python train.py --n_head=3 --head_dim=32 --positions="rope" --rope_base=10000.0 --rope_fraction=0.75 --init_std_o=0.059 --optimizer="muon" --decay_fraction=0.362 --decay_shape="linear" --seq_len=512
MLP neurons of a small language model. Each row is named by its layer, matrix (gate and up: input weights) and neuron, and shows model dimensions 64-191. Each number is 128 + 32 x the weight over its row's rms, rounded and kept within 0 to 255. Numbers have three digits each. A neuron's up and down rows have the sign that makes its largest values positive.
A block is one neuron, or neurons of one layer that tend to fire together. After each block is what it responds to, as a language model described it from the Wikipedia text at the highest values.

L11.gate100:196098143099183150129099152094138074118208121118154142088099166133080136157049096198109102105166057123098119144170106175145187095061134091106089128061123096110128148124185178153196113147123097106104112098107115148166110156077140155173132109093130118141107158142102155137175145137102164154115162083146142160116135060096196154105179127077119100108165113095080167177179149105134140171162
L11.up100:193118149096114087103080086144128148119163146067143132130166075162064158165080137142167127105146103132129162114110085137142133153108089159161134136102124084114053053138150133105115116078096115062113163136166115077143127083087097100192152112090101110185166116180176154133135110154097176105077167074110130125233123092119131148134135139117109107146090114133112126134132089104113110128141
L11.gate114:099215173169150130123082104103108152104102128093124083118130137109176114145118085160133123110148118097120113144221039080151109091076127141090128113130154095144123141146186106116125146114161167106144101200063144143170139151081043101119174120109141117154163121113138068086132167136161140147116125138101119160160084126121114082122160146090093101128132160101065104132117134077079157137157
L11.up114:145170156116154120120119150095093185114139148076109099104201097160102106142138081097113131090158070110077111170128134103186148106179131152183096168149106114137132074107163118073139066116181076180087175133121072146163132179089120099137154157138158094189124138120125094078096114105188116201129164127152158085171103078163148078097135144080147129136090149143098120088123163124144178089093
L11.gate181:187110120144120084132087134062132085129115171144095094170179140158142124110136098118115161170099077127117144131139152122125109147193210132102199132105146156111120124168129033188112115178178097060106154156145134158140115146056067154123140149135149145109152124077184116152110128090152141169135122120104137104136168141143183094157108079142154167121126171133176158130109201098146124149142
L11.up181:113103136145133131141089104119150108109132128143125114104068169100107111150123112119106163061125157127136080093149142132172132099150143134121196127108116123079112176119100204127095065053135161199156121070083110101176151138133157158158135099137171100183102131116180145115159121129127030126050113104083167089125092124141079129114093132072129097133135169158087147122212082178125129098112
L11.gate249:184162115150165160116157119128086120111128130112166120106129150078160120177150109159136131074086117135135090112191129139143142090187145111089076080179078151118110167073137160090189117118148129133077123175077108125179118168103193127121094142110069104146126162088194109231124112152085120156149181171087152096184079136101153117136143099123133183104146092093127078112161105127188057106126
L11.up249:090148115124105108171140189153138094103162085088099114097140120141121141095072114084166166081120131191169137123187135167163154097099088158102121073160128180115103176164098120116134187113101088144145167054109170086130164151128089139120136144116137074167140149172103114178134151190108124149146155156073079154153133137123070147078144095115080116112070092180130125145131180077145170167112
L11.gate255:141167170114151137141072130072120114115089166147143143171107095127146124077073113140111146144090144113146126064143197063123149167127151070145158158109130116171114144108182130117093067100128090152132105118064144121144129118154098158113140121141183093179128112047103066099129138111124124161138183162076118122121166092115148105160164077071153119100204103113179065142133142130157113131086
L11.up255:135153088173143080167165137129069081145087123080153100125170149101094066096112080101117117086168150149175138149190077133141067122106138077089122121158147153092106110134172173114127102113152124119100095117091102171135087139069103110153116126164128121114087087160134216071161163158104088119091096112114151085201107125113115124123097127127058154098117145139143183119114167078044125135133
L11.gate348:138158174185166110144112182134081144155128162099174211161142122128135094148059132096134200100147095173158138105125161125133104107167168100143156091100170148097138093132129074077099110072124092100150188130095156147098140129158111163090151110138138145137150187093132140183155133164141120173197138091109145132124167115163132159117065117122088064147119143184127152124203149147169133073097
L11.up348:102130113113141149094105187147096084126122121082173166173121082143095137159102169164114134151095096170218117119088097156143162104120088148100121133122130173165120129123155136134115114113135145138117133127172114164133065068100124148092150148163158157204097179137116087111248107083131107174157155118116152123121173088123136108057111151107113151179130176138106132174110127098126167170087
L11.gate388:161171125102139112147127109165103108107117106085194135170151141142154103072151102097074172162161075101110129197140101124147157174121082100135153149112199096176127173112115149188164086147119161087146102133094127159176130178154149106120169135138134154146104142133119109108120110161177121169155170092090153096182154187157134154118165068132154098078136182116119164096059052071112120159163
L11.up388:159125158120108092119125128084110124147114101134173075123193090066124135141154112136066150163077163145069157041118144127166128100090170115106146144170122174140095127153171119078152108185098140201119136085050126196106125143105093123110152077131115111150103096093142087137109156133091119189146156129116116107179131119124162109075146123110148155068124136159129188099115107152101096156110
L11.gate421:143113121088091145145045134154125090051159184164142068129115128130118135083111111150163141056123124150083111142140128129174133151117134077108137164131136113131152073150161110153130111114112131160178159042059132106093110116097151084097147087139116209199198136160100153159188171130123163178167140085077108097183109138129074103141131148156114107122114088147092121121152123093132147071174
L11.up421:151081142128078096147110139138121137177159103081180175148103104168169138141127138167058177074054091094105148133144099130208130107130083114131146080104121178099082080214164160098185155107139080127141135164121139093123166164089137130123145106096112104120179159154142103177134117186060093109126073131084095113134162111115093148119101150130159105136127143087107066092166114091047091111163
Responds to: The second newline of a blank line between paragraphs, sections or tables in Wikipedia articles, right before a new paragraph, == heading, or list.

L11.gate93:170166136137090145088175094121129173164116077166136163127157087157154126114101135145127119115164118074153125159164180073091093143155160074203096151126120223074145150108176160139160131083109076097090140173157087099087100105165147191169104166085107189108149144173156167135152138113138078095160109197127140106166156100165112142106049076150089084157193178137130120125135116147107055182111
L11.up93:166135224170125125127128093151098087092084117093118209165148140137206147097176179127182111171100133140115099097096078111128138137132124097135145081184087145187075140119132012171109083142069087170111141137115099079085095099135103136171161180117114113135130147100080111068184122157133124140082151121173163155119086097085172136129130125167138129102102128149168134123119135110101176149141
L11.gate218:137158129128130157173126164145089135107128112137118118147130118144212125101162078120130094186142110140127114083105143115107122090099099156036145131072170163153126093143189136089118128092203135110145115151115116093137114123092078141134170121162148111147148138192151128138133095112147172127127114143177103129148110158154155203124054116158137172073128101050181113149125170088143165152069
L11.up218:169141098143160089213116132206154140073068163097160189165114105123116170136115069058142203158104089169127091150171075082067115078108127091122141090142115145128116112111080125147158102087176143139136148188144060108102135082113141160108186155138122127105150088140114138132098132134110104107127149198115154105094079104116139083148120097121110157170089144123094108138170180087103171184137
L11.gate256:133160155107087127135154123152099126130080161189151077124180087105171136042120088082173130149163165123125118111068071198117096168153118127129140168186099161128121053070101140135139125147143106140163181191102144119149092143128071134102147141172157127124135128090152053167169139127141141147148155191098165123107177097123076140144203115092140177137153167150074165146098129109104137209123
L11.up256:105141171114089143146122171160137090157120140125088114193185076190139157146189110143176132129180147132159080090127176114053120101161102132118106177147166157104167125131131156091130134171153132150191099159124179143095101174166116125097142151099175160087120150098143113156080111058094139154116156159137113103078179077114047117098113126107099110090126152094133088082132108177166125057101
L11.gate280:146120160179107168135143150099066105074131177144046136135124131153188114153137080156160175129123102062123113158109189116125097133129157149100123096112107166143113173119168093097132093116123108117136168114073158117137126128114153104165120100089091075147175128107132083158195087078137158095125122129124157141157133152063111111092115122080156120155152163132162160076152137197167177151119
L11.up280:143135146130171162121145115150126144125129147079174082142123023129165169122156093157139064158128103099138114056164046133108135127108149122157137140071118136176126072119078054168171131118168142101159168141138140125143073146102038113127109168090162133124044146107114099196151095118148124176175127144178119144110146085178139065101147182123169194129128116137090111147154133115118203141137
L11.gate340:103127111165118217103100094084124177135121112097107104155150134102173149150136109127156187079166082178091151142109172102113131160196119082173118144136158177154140097111135140157092147166102081121127160147159161151184108181202153028165139166155119071201100196103094155145137100102157160129097106107107120159127097118150152054092113160146137085077104099142104130106109133088140119133139
L11.up340:167195158155117112145163156086098095141157182098123209097069100171112181097106117163106137101162139122101118145140111115170058137126144163187174172144199162203145098136109099091135086187114091110168106098108125118117113107164121089144132088098161135115127037100098146113092078130095126141093093119106104196129119074147107105146158119070136140111105090145146087145137100141137164141126
L11.gate406:194165154166125122142136194115091078110113167074152107114197104100122112116083126061163176086114083132155135101174158150167132179132139098128122172140153108100076133134128157090154127088118160119153175140082163179188178136118110083161145064054105085174111133141130098146130075140163125187111063133161170115129195113177089085115152201163124123109122155155123120103134135182164118112126
L11.up406:160118152090156155115160152120071130090133144144108083122153109117066113134163152135093193113074139100126153149105111106165119112163154142109105119136131092160158095080176131152083075164091193076150178142131139134103141105138091068154129129162101117078127195117126154135181161114132082071125068177154193097111112117166055065127155140133141112163140128094123146146116141144159148114068
L11.gate425:086105065118198122108054139104198117118075170185170124118113147080166147164129150103126186143088106139149124136066147121147126152059152130158132127134097067174133165090156072065122170115152173160143151123126124168125090135147075144127093129113125138169097116101094160128085132124160142105137147144099135124141114133205136138075147158130159101119114063138170099138136103122135107074188
L11.up425:132126140114166199185078107123161151135098086142125110091129127127046157153132121173107133117118192144133130095120094176116120161110131095131144172134173123143120185124152107144117126164149101162161093085159116168150146097125154121104129115085108124127112115148195094187099140166132175168146156172163109157088137085113122116111128059126169111117127146140106065068174184161118157061100
L11.gate436:104137151111183072171130122158105126136139133115166066153175094141151142128191079121136139134159111139168113080135118128178123090104146073148147160152096142135134168110132118113137101136107193094105146105165133088134111114125127096142049116173154153140051175130096142081158060157143112202121082166132171168169085156150120129189162152152133171049144129169117185104122141154183115127112
L11.up436:133150096162105080125078087130102102111150115124203114092173114175102114147108107109161154129102149115083163124144175108162093060140145153123133146147092095133126150119106066080040146131164077136111195139120098175138107109132137114150179094127145136115145124150087083112154136103134142135096145165111169107168086094125108166115149141122131124131093163157166092080166071130190154097092
Responds to: Main-verb tokens right after a named subject, strongest for speech verbs like stated, said, says; also was, is, moved, and as/during.

L4.gate49:111106103144119143101129132142125152158168180108162139142112085120158102168095077176149133151138175091126088047146110138113090113093101069100142139104162116129156158130143117062088108149156176081086098173105124091188109176060153129211137119079137138099118131109124151069105125115128094136147149078140138162122164129129119171078086155076111097140080125077143097180067074113165148068169
L4.up49:140148168177116180144092110067109115166173088167173080142128105153196131103159101184158104140139099045093099124158146127130091098108137084091119128117170128123103101099134152102152114096089122161123121139187138097123123117148126120203117186125076135097121097152121157148138103186145068147147163082099104119112162147141105102120097176153134064142104078072146084097139092124134087098129
L4.gate197:098173122112141131172134123087168171126162106160085122112066131165231140096128101120090118044097143068161083182138110153058165161110113097154092138172090153102151114192163182096144131151100130129150168188147089120076132135138167107126085141156101079150140114105101173170161103135143173133147107139120159158128152191172107125097162167128083135078089122135100144111113092141136111126121
L4.up197:119127123131134154150132122164122094097134043078127120155082153120107116098151119103090128040143137114184102144104115108112121189078145146122144144170137218146157122095104145091106110104142155090094147127159144131138095184164073131122146165164118140120147101150114136089100131128138086103118145155179106120161162195122097117084193127122118139171141139080091160100201131114174166097117
L4.gate259:117109133132154107119182127061102123140121151194152132076146072111134188126121129108159170143125122163143123108053092196080137091122094131182132131111111098109132140164102117146125092123128107082034160116139151129111117155098149104102133066122080129161144108120081145112179157168149125098139116086119090112137147136126163143114193129127112175124155143131169163172071071083079137088182
L4.up259:151154162140156144152119106092121162137135128124093183125151084122102100146148139169143128137208110132085113175098131184143133077112148131162148082120139178138139143140139129151096153067104097091146104134166110055091129158074092147130115103137152121134140167104114158133121111099139058121091177133089115077087154085128144155165132130083125187120149129133100139056069122096205153151148
L4.gate262:115150110126126122128142092114102163142112182129093055134100116205138162184105181116113100155166108069121124079172136102076097152143138153111162158112101131182093129038111105096147129128077142147130106109109151170119207114142119105069175098123130114088120118102100136144188116112107088143110152077137158142173116118143165083100205113132040108159145119135121049104140106025163129135088
L4.up262:094111136081128124154145139089144109151137157125098117075154118142146149139193107152075105092228117092181152111103058139168118115112093111120094186100113068109155110158130057157081126165114131090122078119098163121081139163144162178138141191193143135110166118116141138163146096127137116185164163205138156093150119145167142139147205115095148142131133178107141121096144170152165106134123
L4.gate325:137104108167133089160145102138097144144134153133115139113141089122131115104110083194140159095147127114144061073126130152134137167103156109228098132101125167143108163166125182138123040154112162102178138117165122133123133068107121176166110143129140152148109109140087192094129104111117171152089128109086103113113161122155135105144074135130079127106116058096086109091124168076044102119120
L4.up325:168108145140165135160140118130103129148120161129118146186090118109159103111170126184106172122149099158121118077165129088156152125124144158126130168137094144176142132156137148121140125041158159120074124127174178140153168129130145169124157126091118146115137135153170094113048108156184126113157144142125138120124134080145150092112132128090172096125192101140067094080120086162131084112101
L4.gate355:087091127130123120103141034132139138103120164117137122122079134096054118195126120100167113152151100124171140070091131147147014169191109123181125138106154198189149145121092109081106128174151112019129098099125120112155105126171104099136145105051162113099107135124104100137098138131161183123138130139173155131135106110161106167142087122137101159148097185119162089086097091103187134105126
L4.up355:060168081146157119118123095150143114146099138155100161155123089143109086115040088134181089127114151179151036162150146150087114138137142164190135153081080159143154129122177085111141142123151119136188107142106162203107175095133152135114107130143204120102146099139128175069079154084157151081120116132156134143141129157092108093134161151127123166134130135143089118063147127125175133067084
L4.gate374:096154080140088088171156079120069100077147114104149117131155098128087140113117099129092124198174141113122086178135163129108100089173175103238153150158197137143155140138164147136150124181083118076115132132109088083180080127119140126113102170160120081132151114123113123156168131126144132122116145143145099107115129154150109133120102180168128123170098172108177164162121090111158099123137
L4.up374:138101125127129104110144081198132116097147164138140164153145126105151159116113148153126149163144162146148171109154137125156178167109110140128119168138090131085084080204156131127111124110122156101101131160107171091046049148099163079138138161124118156074133078174141177103141114187082071131135151091158132136086157116148136146163124147082127131108123171092083112092137132136102190111120
L4.gate494:115115114104067115154142113124149124102126133146191051123196075188151144185157171169109095157185132058149144128120118107162099171157135154096117134160118105173112112130127199130092121114149076107138149108095055105126129138141161086084104152161145178172081086096113143149153105148145101191135168090106117115093095116070174132146093137084146154134183085104137090109086071168065167147132
L4.up494:181138142141104132113087129193036123122124206089149141154053142100142151110139150190171146110126148140163107167170157111111147098071106111111137158073096132149058102131174105088143159140075057106115175144133144179115123159085123152140120155178137081072181150160128146148180094120095198119133139084105123158126137117099098120130102146098116083200189118124107100089125102141126129119155
Responds to: Mainly "also" or "not" right after is/are/was/were; also suffix pieces completing words (includ-ing, bec-ame, initial-ly) and "and" after commas or parentheses.

L4.gate55:127154141122062057144157140155076098157144163130177150147083063101167149119182127151096131105088065162213149119093124121138125127109114102106147141127116138151114150122142129116141116137096131164104230143140134191120129171087126089151170118098114159131177127130142143141113081121111063113101162154136199137127138124128146160144158135094134088099156099176179154209121185115138095164114
L4.up55:144140183108128126150123130194048105125035142089125119085100093165161070095112098181125111121104143171156068172141094156091120151156140099088155174068146136138131069165159140112143122110121142117082124171122119182095107148153127142078157189153133117089103151177157094114148186137055087141104142127097172112142111158137138142082051103116112080106107161114176194173058114134128146107173
L4.gate156:128124141116144111106050087153077141132119118158145131117116099141145123135155108117109111114152072140076139153125108087108100122120169154098152112103145043169145065168142140098128120128141157088103196155109126140135126152107060155097138157133114124214130083124183125098115124099130030141163158167119127097115155128133161154151091154105174121117174128161132094099101102164156159114058
L4.up156:181156155132165129090082189154161108121146146129094101145144067189131091161175128161137081086124101122126091136161142129097070121144154056209188161131158104091145178149141143176121088111157127126205126169125127120148184120079096124127076136108131134151175103093109062141133130157121125153145124129133085111062107056119125145163099115119170154131170148119109145103077121133127150091116
L4.gate192:140157116167038158112111073107066039098126147122134144199149165070137118159144191118182117146112089171159133170106122137114173136122143150189148133070163093123061148064135164099145128145174130145107116128108168157162103157131118083121079097094102096136170104101123113157135139109153058151109084110083172142147105073107156092110059129158198120138152085131157132130176175128136098106151
L4.up192:172120146129134177160100174152110116121114090147064120127063079150102066130184161125152148138145140133192115169074118089151156172095099160189124060097125102111102122116155196145125091122094180166122168181146171129146144136104144086141117169150192067108094167126113183133078135161160092099173105096141155145123118140168145112099129128106135102184110119140163138097135120144108134159126
L4.gate250:133142152106147102143108126205115106114070118091112111148146144146170154098077117134133148085133133140149163123194112120163138133107152105141144155151163109153130142100129156096175091114101121116113139137103110168141202079091096123135055143122126131179080093122127098093110143109076111152120139101116125125152184119153061127063156108143133088138102135128054201121074123087167144139122
L4.up250:157205138094108136187119112139119096131085125099176122179146181142126138087110086141135155064161101172103145091109060142127119134101154155172120182114134136141120132101148114085144111125081136088098149177102107151092165151164130104134138209151139083193145106079133108096132112120101097110145166150058151116145139094112130132126123116088078092137184148133120107151139082106129173201108
L4.gate263:147132138087147121182089130195089091176136084159122119129152099136161171112103064125094126137097117103086209170131113122141138085099092092101160159136107135093147157124135117076120150070108132098129158139150172134112186118127073087099148133180115176117147098092149121097130193155144118140128127157135120105142140131126181098178171102138090129173111127159121125089145110114124121127134
L4.up263:195128133145094064127151068156086154081131147151087163124089091135117137155111072129102135076151107130112053123145099097158186095131168090116068181065091123101109123132173098138154115148098100168054109121120133119117101106108156084133086156167162161088173126147117110181142161085101147149137208119133130051171159089174112178112182108042100127080116154142100148130139163126126117176116
L4.gate268:175206201060131076134089140176068161142098102091086118112130089131116126175124067182059150104156124117144127105095103124134124135116140118108080169041111135096147131110122128063101118139146137117046152171147113138071100135108102172176150191161105148199160097099115086108154105158126117163137222138098126099137082123079127153104113143143125163104146158133149148122148130106210110143155
L4.up268:163185213117078100110114169206065104077150124083100105163105086165126135142107095134106134136124081089139191130122101065149140162130110099104120164079146146145127104099162071060119068119150122146109146158109101116106167134093171094131092186168109115174105155107150191075122143125117107164098210120165139079169133085141139122125133122156141106109161101153073149095113144088155157157142
L4.gate300:175177152136206166158108145162131142083063123153131116126138090061069133131083068115112125134132157193161130175122166033124093165147083087180153177102121133055127071119116160096183128135102165137164165113113150129127153147138163132076093162148131186103106130062171144105179122134111092116125155085091117125120146118116171086103102151082152097089132138175156103107151094082129223115113
L4.up300:166113166090130111130065159173114113058129170152135096151098139095144101104151148159110171128085148087062133154176106075164122147075144103136078193145079124048091139139172142132154107112165135077113093130221120161070108155114090069133136188111088101167115080113173150074146073121039087133140089149080109106162174109148163123138115146183137121080156145151097132145107137146142171124082
L4.gate319:180167157154107071128088215171113109094176133094125108136123106116139133175149085141136096099146129132118139124155090066116102107172149117138135180141205197081137118118121195085135151134158113117108133153078125146180127188094155091138104112118141105182150213109087103043156140211112132120116146148114096127176134085125094102106192127150089092082079113150116131123110110124114094156170
L4.up319:194150128126133145163133161137076137081084095087156149135106111125133146126128070204100118076160120168175174116131064073172138137079165104075127150073160171117104129097113175069143107104159153104138121152053099147075117150094090106142125143157134096196111136125106119068127093139094100128141206127120121086179139098169139126141203184072093098104121139119109142106132121072161140103127
Responds to: The second newline of a blank line between Wikipedia paragraphs, just before a new paragraph or a == section heading ==, such as "Plot" or "Filmography".

L12.gate287:123139137077099141124123115095097115168087108125127156157172142162215115163140169195142120166152153067100063094127152137127127147111145142125195092114162139114106061206109085104122198126108159098125201135144181143127136157140090074126123112068116083157143142159155172138109056141179052174156086112122118091106093133128128142123150124109059181096123140123089178135145142143119106035104
L12.up287:170075128069084106154149171099149065153142150136157200174126151164137144061108135127165151141112142100165108084147130115107129118100111126128147158106222201090136126156124157088116122156112127066152092106173142187079156136130110091122099152055138126111130140164156157165132117158142103150164079072108148157137113145145098078157124065151134141127146078113125130073148132149199101135088
Responds to: The -ly suffix of adverbs such as newly, recently, completely, and auxiliaries was/had, right before a past participle like formed, created, stopped.

L11.gate39:089085093157138125163091149132094086048161106093118141158126154088163102092159160189092208134158135165045120131137123117205090098139154091061125150137081086126100126070136096105121135157148161165130141208168199084116138094157156130162155168121114207130149104136126129140037087119150181094184160164161094123178133146142089132113167146086137142133135085162148133146164133154151074123141
L11.up39:078166109183145113211174133169093204128142127123075132098129116079196162120106132151121168133123103132040145141102136128155152129140149128110129136129069132079170173169082150108095125113112124165137108156119160146160159101109139064131104188130190130131184145138135152151060063126090164081151132162187086074122122124136111151186163151147173138099151090134117161201143183151144136134076
L11.gate52:170145093110105117139101083135103134153149173120096132108116145127186121111140067153107152105136061139130147173117156148107112100110152144188179201125126103126131145138123140140091099128125117109086196154099164110120123118198105111184124160111171162105096136106105099099144077106134074173114119086135163111122111090056089119117110166141118173110164161138093129140164140142217138147123
L11.up52:107130184067112127128121141100132174081137100125123151143130126169154105132082125097095110127175104169143168112067079158127094158058137170172121137125137139124150154102154211168155138120126143144128118166150149137087133203120118130142063127081176136113100202149160110128186076144107147124133111108149066113145135064098150136134171160115080208062090082171184131118168139091162163147147
L11.gate239:172088190106099098196153132169137148174135131103122156151118092115168164155168067114169129166145125127159124157058159148078171125110170117077104163132078059119141151151132115156101174145069178129122146150177139156123119175168150115149096151140147089112171081103100170088132183114098129116135160062112105094179124167084100149152103135166198176091064113178120136124150155148145084166098
L11.up239:114145121111119123122130122133089125164110154091104157070114180104132121144111100131117102170157128157155136132128126095099131134147156110167133156137188156164157086160133177152162121131078092110140097226131154121064138090109121178112129153116166112078151122134147082118126103167099078105146062143147156129085056148139144152139108062164115165084140126134027173094112159101119080120154
L11.gate287:109073130090173124130110080072130168139134180099091129195162062154141045148123072120192044072124094125114098142159143133125169073106137139065175171091113145103111115129102105129152142100079159142155129154116096134147063206133148174158124125157071110106128212146132098170100123117124149128110132080090122112092122155087138149116101100191135129092118160109138129132184114119137111110112
L11.up287:122116184142101076135189129099069208091108095141118089148135070142148140143144050091127119154150148117145093099078095073085092107138135133176091109124108117117104111143162178123130093119064179128096097124128117166137187179073115154111115179111138162065094140064165146189132148112106108144079102113095113150132130047081118187125115080092101119102153138081139090126105117118099115157107
L11.gate378:128122067175099121068121147204134127141144164072078129119102128116116174133143135153134129137115143142106103132091153187129154141148191115155094141115112152115124074104064109087127154124132137106098148061101155124147118176079162103124103084069162184137114103137232102160151083116101160141186080118137056086145117074141097134151107143121108132082184120141127163133136073129108096087140
L11.up378:149074114116122127133106116151146134129094117124167091141128132119144114095085124131110141158064188140119165137226134140115149111158171118137111119154153155141105135133119141164126135131171179112173110108056237141164105129095103091205152127109154123161176118160185117133118172109084121129132100146170090216136150167137156147125156161113161076127105118110079123160151114066158162089081
L11.gate401:119174112135171171144119165117127201130112109126113093125141141133106136154109109122138105089105134199120105117111162161135154123072133098112129173149209133117077086089176198166075138141122169112070173092093148118109134166177086131129134147114140132152145166184105155103158056142130103098121120091123108114086127127096097094070140110123126101085143137108139121096133122081089073175183
L11.up401:197132090098142078106175109106113087087102100136138120140124157115151107151100107141097119122151105112147169168128075133121093152141148116171063158107171161127111159088117106115098126173136153145088126146129118128152169077098091152095178158127134106150127112158130076110110123097071151151117125158105163144126146107082058156109133093116112185121123071063152117148131134114086144171160
L11.gate470:128121147073189137156108109099129078087134124203210105134074211065144126127170122113105142141164106182131117091094138122138112148139153173148109137127146088158131128141137048099115107077182133090099136082111109149161086153142114089087109147100177186136104134154135163171114130126128094137098128110100152180178109108182104092137119135143143141080066108126128179094139170147114142110123
L11.up470:188063134167136106100122207125167123088147112122115127135070130149151184118137101147113124057132156135151122149115163105132125101130115164143118103155100169142118112155168181145142097034149050107163214142103159134116124113156140094129143127127135155133152133107142179197192081121100134162209125103078188179129091131151081139154151134087182117105143133151141168154164129149102111148097
L11.gate481:106119125182160176110126115156088094158125186107148104146130186114165163160103094181154101132117109123118210158092098157093117100154115105100128125110132108173187067128163179083078153101151077128103161178040096113107156167120132101157106069129137143083102132172212130092131101131144159135110141119117123147062142145140049109105121156111140173111095136185149133094133121139127163116147
L11.up481:120090180153191138145101081110175169093121134131091092150129117142138132110150095084145148183178130138080178099143106179152175109113074143117181161108079131116113092188153177077093138083175156135103183174083128151121131172101114121099134132136149063084062111095183131075128097156173100169126171100145122174112124182178136154132083157121138203119184154086098099147143112095128122127150
Responds to: Pieces that finish or continue a split word: the last digit of a year (199+0, 201+8, 172+4), and fragments like bec(ause/ame), h+ow, sa+id.

L4.gate105:099104109099161107144067079128140058134154154116141046115138148075160103082115078166124083138141124071131130106207192142164081146120167133111107149112183121122150074115125163109122119065146146167153136130158156119133099183163142074127095091136145127126138101077126136105155137119124115139148090078147108135155089175131129170092112155178166140164125092137113099080115068104096147111122
L4.up105:173102192162154139165183157151094191149126109140165155134138170090060138109081113082114107186140178152113180168106176173097091146141113121123140128128104131173098139134146131123144132107135140159106143130087138139170111124122121191144153124066201173163162114133088059148182158106131167157108147080104149134183110104133145125162128150149070078136115181096086072081117074162208172156106
L4.gate157:103155115118108098146170103108068056132097116144117142116128108179131105155120157101172154166085164154142160148097103123117096136185150120151079114119137145135144150127173128103091152119145125151086130151124128084063115094097084201140129118113117132127069149120081113075146159121094122143102108156081125158155112126134068195142065113096126114155109059097116111095170144102138129152067
L4.up157:142105164062116092175153110102118111121089071139136129136115130129151094158138096132175112128116157152106119178083177123100150124131188094156124108155151164205177154098139148103114190119175116140109112121147146122131160144110113169106139109102092057121132150150135121112097140129101144192158114145096154100191082130153058020101149170149120143075130136098123154160089147138100142058150
L4.gate184:161130184138095077123111136124153146093098092142138121163154132128167101116155107145168225074122174143152098116131170127137087120210088102128082157141148158197167047134072151105154068118129090061162120183134102057152136130100125106093118152143114142101120163128136035168080072114140097122117057167137171100107166146152145096112173180141096143179082138119094162097128073170145171110132
L4.up184:150155146070075139138112058079185109130132077127146083148082093124101153130169089102113153098137110068152106154109146077151168058148130079104145135150192091081169158124062092143164147161109147122119077109139121106131176079093128106129103081146151195124091142137120176159175116113142062078116181127102174143152119031119130130197113086134114153128184071120134117143109086137131108109132
L4.gate204:158159118126056115140170105105117174166095144124167118173106133108121131078119141138139140177109163114089184134232115056089104160131099103110161159090040107077150123126123150150120123058149159155136139138134120166167148151154164128150097163114205093116146134134087114060135130132138119058147099106131117154166079145086139106153120186154166121111100079140071107133123146132142146102140
L4.up204:148113169138104127127079217153119166106105102129121172140189099109124118144122106154070176081169176137168130172158135101103141136107137166090114142065070076115119122150164169083123101144170196132139206129145011167135116143126142130160128175134142131146098127164164112089169129156117157153133157133116129123205153114125097163113093110148128112172127075090103165133082111119146111073130
L4.gate366:124160068153109133108107151134157185163124080109167087124117120180172145105110136098163089127052061070193116115121117167115117120118123114123086112113107146128121102175127148117120131129124152210156099118157104106125163100090151095138084126104138120148093164149152127178045134098135130125093206137142185213142107081100083120083112165115128099121122088129170093145109151131082197110158
L4.up366:146178080116154154109148154135132159135132147147119110123090095177123120102066134156118162157103135110187141150137159182098124112098132149167091120133096128144178179130171161105141101138149116140109096123176134087109174146153102124103119167132131202123100146116192127127089102161170140136117103116136172196119091052086142135119098094109126155138111104150194107159140108156137234058137
L4.gate375:180091106086099119116128090200170125104139140158162126170077144135123130103187150118085128112099113095121147111210106137156150121189090107100086149142175123151111070163134225147113107102181166105116146174200102096145121114095083100102083097141144090132137138155130086141116131132154155139124150125057120084157116168112171150131116134126122143148146109099122135086106079160148119094159
L4.up375:088110139143110150150177075079132148130164151114166139188119118105154154176114122110100128135106156070145154071117140097127160173156091105143092098153150141093186162206159155185178158147181170101134167149159084121182128133118115138091105120122142156125137085116119159160083121099133134070150172149160106104165141175095144150105142197144127141096150047134126123048100154080131138163110
L4.gate402:190129136183089067168116097130144150117057143157155086171127089055157135115132061169153090106159136177145198137100125131137155051122122128102180144092077115149125141149098182106058118105145108099123136120114060118133121128083101122063108183096158167150115158114180145111163097161096125092093134157125100141168199045156156130123141156126079120112110066125135106168132080112163160070140
L4.up402:165172170131098097158167120111126168127128050103157110135142140071160132097161049141104125121109185151118180107080093155124121144117149097093103111096156108166152160131131164116116112106161079118122172140140116117112165179142063132138102117136141121161092174090130150130163064128081148143138104120105047138143140116171153175128140181135097136107109056131122100111127097114147190127156
L4.gate511:085142110155197135110182134144165130153089094124106124107146140146132119120113110163088147111139095201154172143073169127150123097119108081074116091139106098199180151130162048106129116098186133125082146110126128126100147137089074126140104136056175100165080084142188123165111161104140147081120129136116215135155076140147103091143053127143106137161111170155128092099141103179138145108144
L4.up511:116156123143096144157169112129087111079072119101092172042073166096140103149080165154102131172124180171089211142132100116162115147148144138096122163121103149198207139159172147112149149116135137129116115101147140127127104173184129173139155159118134123145060138130112157080144080126178180152120126128142106125114124139203098226121111135123154077129146114076136123141123152168125082145088
Responds to: Last digit or digits of a four-digit year split across tokens, as in "In 202|2", "199|3–94" and birth–death dates like "1795–186|8".